config.toml
n_layer = 15
d_model = 256
n_head = 4
n_kv_head = 4
head_dim = 64
d_mlp = 1024
vocab_size = 1012
activation = "tanh_gelu"
norm = "layernorm"
norm_place = "pre"
norm_eps = 1e-05
positions = "rope"
rope_base = 10000.0
rope_fraction = 0.5
qk_norm = false
attn_scale = 0.125
bias = "none"
tie_embeddings = false
parallel_block = true
init = "normal"
init_std_qkv = 0.038
init_std_o = 0.0
init_std_up = 0.038
init_std_down = 0.0
optimizer = "muon_variant"
lr = 0.00551
beta1 = 0.95
weight_decay = 0.0
lr_head = 0.00915
warmup_steps = 200
schedule = "wsd"
decay_fraction = 0.808
decay_shape = "pow"
final_lr_fraction = 0.05
batch_tokens = [32768, 65536, 98304]
seq_len = 1024
doc_mask = true
train_tokens = 540900000
steps = 8477
dataset = "wikipedia_en"
MLP neurons of a small language model. Each row is named by its layer, matrix (up: input weights) and neuron, and shows model dimensions 32-127. Each number is 128 + 32 x the weight over its row's rms, rounded and kept within 0 to 255.
After each neuron's rows, "fires in" lists the words (lower case) most often at its 100 highest values on Wikipedia text that the model never trained on.

L3.up998 [153 163 132 113 154 101 158  77 141 111 140 114 117 128 117  94  81 154 173  82 115 105 132 166  71 134 191 109 143 142 118 124 144  95  82 109 163 129 155  89  82 107 137 191 108 180  86 106  86 124 125 134 183 134 145  79 129 192  90 108 161 101  83 157 101 185 136 145 141  63 131 161  92 100 131 109 102 146 131  99  95  73 112 143  90 133  99  83  85 129 124 163 167 152 120 121]
fires in: "put", "debut", "across", "control", "demolished", "introduced"

L8.up142 [181 122 134 168 136  64 139 149 111  79  95 105 115 124 173  88 154 127  83 106 101 157 174 111 145  97  94  79 174 164 148 126 119 166 146  84 128 100  84 112 109  67 188 103  77 127 142 115 155 104 115 159  99 188 108 179 167 163 159 166 158  84 113 118 125 155 136 130 122 118 130  52 118 118  66 107 149 151 175 115  97 125 125 189 112  78 152  82 149 178 158 156 177 129 162 110]
fires in: "one", "two", "three", "other", "largest", "only"

L8.up266 [154 114 103 156 144 155 180 156 150  65 167 123  61 129 111  90 132 110 141 125 129 166 175 108 186 157  87  96 145  79  56 121 141 133 115 153 105 102 142 139 155 114 140 169 151 123 143 112  91 140 140 112 138 124 148 157 120 133 139 112 112 115 125  81 155 182 120 154 120  98  47  91 138 154 137 125  91 123 145  98 122 186 182 118 134  87 120 143 105 101  90 140 167  88 135 140]
fires in: "as", "international", "america"

L2.up566 [131  86 122 234  84 128 117 153 106 140 111 155 196 110 187  71 111  99 122  86 104  99 133 161 120 129 110 122 115 146 117 187 105 182 136 154 144 116  87 128 140  56 134  74  77 114 123  51 113 139  90 119 156 158 148 166 100 141 143 114 162  95 152  86 114 108 140 139 144 102 155  70 180 176 144 114 180 131  98 103  98 127 161 123 128 132 126 159 127 104 123  69 135 106  67 157]
fires in: "several", "will", "won", "when", "seen", "william"

L5.up385 [165 189 139 111 145 188  98 171 129 114 115 125 127 128 112 158  45 122 131 119  93 163 141 122 101 152  96 157 121 126 159  96 131 167 113 124  71 106 122  98 104 130 134 150 136 109 119 119 141 113 133 131 109 164 155 129 146 139 159 186 126 166 192 150 106 190 169  11 178 110  85 130 146 138  98 106 151  85  35 103 159 117 159 152 232 130 108 116 124  95  95 114 156  73 133 126]
fires in: "first", "chief", "second", "outstanding"

L7.up87 [122 116 126 126 146 180  73 114 127 128 131  93  92 177  96 108 192 156  65 218 161 150 120 143 126 138 175 103 188 103  91 131 114 137 120 107  90  97  68 167 145 148 123 123 163 168 162 176 117 117 158 110 128 116 132  99  92  95 119  66 155 148 143 104 107 163 143 144 106 104 168  62 114 123  58 112  75 127 107 137 151 133  85  73 131 140 137 126 111  62 129 140 123 124  46 137]
fires in: "of", "episodes", "to", "chart"

L5.up813 [ 82  76 118  98 134 105 162 127 149 129 115 134 123 119 126 154 110 190  70 130 187 149  96  96 120 153 156 145 158 111 121  40  53  98 184 100 132 122 110 130  82 172 195 125 169  85 178 163  92 125 120  87 155 106 172 124 131 104 147 144 131 104  31  91 166 162  83  88 143 127  65 151  92 132 194 121  99 132 147 183 127 122 128 139 107 121  86 154 102  70 114 180 137 141 145 152]
fires in: "that", "species", "this", "gene", "genus", "years"

L6.up237 [ 89 118 133 163 166 129  79 110 108 152 126 148 131 154 123  56 146 109 114 106 147 130 131 122 143 126 143  81 170 116 146 163  98 100 125 106 121 175 142 116 135 154 130  82 136  90 163 100 119 117 170 189 118 125  97 152 122 192  70  87 168  49 173 145 103 163 129 131  77  91 129  93 121  78 122 131  76 134 121 153  75 127 124 139 234 109 114 169 138 151 115  74 116 117 162 143]
fires in: "well", "n", "species", "michigan", "michael", "location"

L5.up367 [113 111 137 166 104 124 120 125 135 139 106 117 108  43 108  82 119 120 145  88 138  85 143  84 144  67 131 107 154 191 220 189 117 131  90 209 136 151  67 143 126 126 157 143 139 121  77 155  61 131 177 127 166 149  95 125 160  68 162 128  69 104 110 178 105 134 160  98 162 164 135 130  95 124 170  77 123 125 140 142 115 112 111 115 171 106  85 170  89  87 156 150 111 159 133 163]
fires in: "international", "national", "european", "northern", "hindu", "daily"

L7.up452 [114 110 119 176  71 163 104 130 151 168  60 161 191  89 146  77 100 102 118 110 172  88 190 135 161 173  77 138 173 139 115 123 188 153 138  73 153 127 125 154 136 171  68  88  79 145 139 102 107  93 175 134  76  96  98  94 150 140 115 122 141 137 119 148 121 149 119 131 120 158 142 215 143 174 114 119 106  95 154  95 125 114 153  61 102 136 121 193 105 149 183 144 147 158 162 139]
fires in: "is", "history"

L6.up973 [158 126  84 146 120 127 116 188 100 128 122 112 148 190 104 141 130 110 117  88 169 136 179 141 125 135 161 130 166 157  69  94 110 159  93  97 110 193 128  77 146 136  94 121 172 147 170  78 160 146 159 118  97 142  75 126 131 122 137 101  90  83 132 147  60  57  97 167 132 130  77 146  65 103 177 114  85  80 110 125 127 154 147  91 131  97 120 156 187 143 105 100 117 114 173 132]
fires in: "west", "well", "southend", "n", "hughes", "santa"

L8.up785 [ 70 108 139 164 203  82 105 163 197 114 108 180 121  87 121 125 141  83  99 121 139 126 147 131 117 127 128 146 137 122 113 114 150 104 147 154 152 129  70 131 141  77 135  96 127 175 147 138 100 151  89 118 161 158 104 145 194 118 163 149 128 120  90 146 165 137 111 158  85 144  85 139 155  82 123 106 153 125 158  75 129 154 140 132 150  96 117 129  98 130 100 166 116 124 137 135]
fires in: "has", "well", "that", "had", "provides", "all"

L11.up10 [165  87 127 164 106 121 145 118 145 145 139  79 170 152 149 125 137 172 125 192 191 161 154  69 127 104 109  85 154 129 150 159 121 164 149 133 132 114  59  92 100  64 112 133 121 130 163 184  53 145  99  73  78 141 148 127 122 134 125 120 121 131 130  89 138 128 134 140 141 158  85 107 159 137 130  77  95  79 144 156 128  70 127 174 102 135 125 123 138 175 117  54 148 173  71 116]
fires in: "to", "of", "place"

L2.up214 [140 166 163 144 116 103 164 151 152  86  99 142 125  98 149 126 135 176 131 143 192 178 111 127 152 113 101 143  90 164 102 133 176 142  86  94 137 150  60 167 214 120 142 136  90 138 172 121 142 125 127  95  90 169 118  82 136 101 111  80 110 112  97 125 118 109  97 114  75 113  89 171 140 132 143  93 231 122 132  95  88 171 164 139 120 127 114 161 155 172  91 130  69 120  95 149]
fires in: "then", "well", "on", "when", "among", "all"

L5.up428 [162 114 100 130 104 133 113 169 184 110 151 152 173  61 157 171 139  60  68 108 179  73 136  98  72 122 148 149 150  90 134  91  95 124 119  82 132 119  83 100 100 138 184 125 130 107 137 140 188  91 130 110 129 143 147 139 166 124 115 144 102 115 141 103 143 100 144 201 183 130 128 100 151 137  90 105 126 154 107 129  70 168 122 126 137 127  48 141 157 129 101 119 187 147 122  84]
fires in: "third", "one", "four", "two", "nine"

L2.up681 [132 117 115 137 146 141 145  89 138 100 129 159 140  70 103 119 122 121 110 124 102 121 111 146 102 135 133 106  91 130 180 162 136 107 122  99 150 112 158 128 125 128 118 160  72 138  81 120 118 168 103  49 189 173 165 111 122 115 160 116 126 142 172 152 154 129 156 169 141 148 130 113 136 166 148 144 118 109 114  98  79 161 160 128 167 120  57 159  92 160 143 132 128 140 141 130]
fires in: "has", "had", "on", "developed", "have"

L2.up950 [154 100 113 147 134 121 188 114 170  97 152  87 116 139  86  75 126 132 137 151 144 101 137 172 164  87 107 142 157 166 113 171  97 108 148 165 108 118 134 110 128 168 149 124 110 103  80  96 138 122 134 108 111 174 118 121 179 137 224  73 140 123 120 202 136 160 135 136 147 123 130 151 157 126 149  87  66 181 149 174 162 136 192 180 113 147 179 117  43 106 159 128 125  93 129 131]
fires in: "world", "national", "international", "league", "nationality", "qualified"

L5.up886 [112 122  89 185  70 162 116 157 131  51  96 137  95 133 116 156 125 128  98  88 150 147 109 153 142 151 104  95 124 114 152  55  87 129 131 120 118 122 108 158 111 144 151 158 140  64 101 128 101 145 131  99 134  90 141 159 118  49  98 152 164 142 124 140 101 126 144  96 159 107 137 116 107  96  61 144 132 121  42 112 129 104 189 182 102 118 181 134 142 154 149  82 141 114 123 112]
fires in: "first", "second", "2nd", "result", "1st", "kirkham"

L7.up698 [141 105 151 165 161 112 149 113 102  97 108  91 180 153 130  77 140 132 110 117  96 146 198  88 127 148 128 151 152 155 163 115 123 116 145 162 147 168 128  60 110 115 152 130  88 162 148  40 160 123 151 107 167 139 127 132  97 155 116 109 143 144 155  99 133 222 103 184 147 117 170 112 169 121 138 146 116 102 145 116  76 105 142  98 147 147 119 126  97 121 171 118 160 100 138  81]
fires in: "during", "charles", "american", "john", "records"

L8.up622 [ 55 105  71 113 111 140  95  83 150 124 149 102 139 150 188 132  87 146  51  52 101 133 110 163 143 126 183 168 131 143 110 144 162  72 177 138 125 120 143 121  77 132 151 197 144 194 157 164 131 123 162  82 159 190 134  79 167 171  91 148 127  87 153  92 146  97 130  95 168 126 138  94 145 130 185 148  95 134 180 131 116 105 125 184 144 130 110  85  61 144 137 142  99 136  72 128]
fires in: "this", "that", "both", "df", "his"

L7.up883 [ 80  76 100 156 161 132 122 139 107 120 139 159 135 124 126 204 114 129 129 174 149 147 154 121 172 176 113 112 147  92 119 132 154  95  77 131 104 157 101 147 127 101 121  68 143  80  91 142 191 149 124  78  93 109 168 141 114 148 108 119 101 150 105 209 130 113 103  86 122 147 203 197 114 120 170  71  81 150 149 143 105 122  67  63 132  78 116 166 116 150 127 116 163 119 100 136]
fires in: "is", "vienna", "are"

L11.up1 [118  93 154 150  97 120 140 157 154 113  89  79 135  81 130 152 157 148 146 143 173 113 113 137 132  81 173 135 166 113 133 103 155 166  96  90 153 125  69 143 135 157 137 111  62 108 175 135 103 156 132 118 128 113 120  72 188 154 103  82 151  78 134 100 126 125 181 164 114  94  99 150 179  91 117 115 153 145 137 180  88 137 126 109 208 141 126 112  43 130 102 162  87 106 153 130]
fires in: "has", "also", "have", "well"

L2.up338 [160  96 172 140 154 117 179 166 136 108 157  96 158 134 127 106 130 174 124 135 117 156 119 107 136 125 106  38 145  90 126  39 133 126 163 189 123 217 122 157 128 137 121  62 145 107 150 134 146 166  98 116 140 157 160 143 146 114 199 130 123 122 104  92 164 158 115 103  69 138 127 109 136 116 160 132 100  82 128  95 164 118 102 201  88  75 100 109 192 134 149 106 152 124 185 150]
fires in: "some", "no", "up", "good", "upon"

L3.up621 [ 53 110 125 146 158 146 137 116 160 124 162 136 126 188  96 104 111 110 100  71  94 141 153 148  97 119 127 156 100  82 112 103 150 113  89 166 143 176 128 158 142  93  96  55 155 119 139 124 140 125 114 119 161 126 173 139 152 206 151 149  51 119 138 133 137 118 146 149 184  96 121 176 141 146 133 131 133  75 112 161 127 123 158 165 152 127 134 119  77 103  56 176 152 126  79  84]
fires in: "high", "highway", "rights", "at"

L2.up886 [177 134  81  94 155 102  95 194 138 113 174 175 140  96 135 101 168 126  96 118 100 108 102 161 145 102 127 172 143 119  74 121 174 117 119 137 140 206 142 167  77 128 121  49  82  91 173 100  95 194 120 165 161 177 141 213 141 120 135 108  88 207 175 150 133 125  95 142 134 161 209 125  88 185 107 115 109 136 129  70 164 125 101 116  85 138 110 191 151  50 126 112 169 166  65 144]
fires in: "up", "association", "upon", "upper"

L2.up1018 [104 115 212 123 119 123 110 169 125 124 147 135 163  69 114  95  81  78 101  94 184 105  91 155 118 108 138 156 113  78 156 110 158 143  81 127 120 128 153 142  83 157 129 170 119 168  89 150 108 152 117 114 100 121 117 125 137 123 110 168 126 156 123 127 151 110 164 113 128 100  93 118 227 128 114 127 166 210 127 157 138 118 165 107 175 136 181 187 176 107 151 138 124 154 129 105]
fires in: "s", "her", "water", "aired"

L2.up691 [123 163  56 131 127 147 120 143 116 143 126 130 131 177  91 148 117 180 159 141 118  85 138 144 140 175  97 115 159 101 131  83 133 112 108 128 125  56 167 107  70  71 109 117 108 158 122 115 190 149 111 129 116 170 172 128 123  73  85 119  84 120 172 127 211 116 130  91 100 174 133 129 105 182  87  88 154  98 142  73 120 152  97 156 170  92 104 128 153 139 111 141  66 157 113 126]
fires in: "military", "life", "institute", "similar", "religious", "similarly"

L2.up715 [ 83 119  76 123  98 141 141  66 167 129 114  98 159 122 178  71 137 111 115 112 156  97 135 154 125 107 165 125 175 113  82 112 111 123 130  91  74 143 184 108  65 158 140 142 113 147 207 138 164 142 131  55  88 188  68 131 116 147 165  65 138 107 141 146 154 130 170  99 107  97 162 138 143 159 167 115 101 182  71 114 107  81 147 161 126 118  99 149 134  86 141 145 117 145 155  69]
fires in: "career", "years", "committee", "community"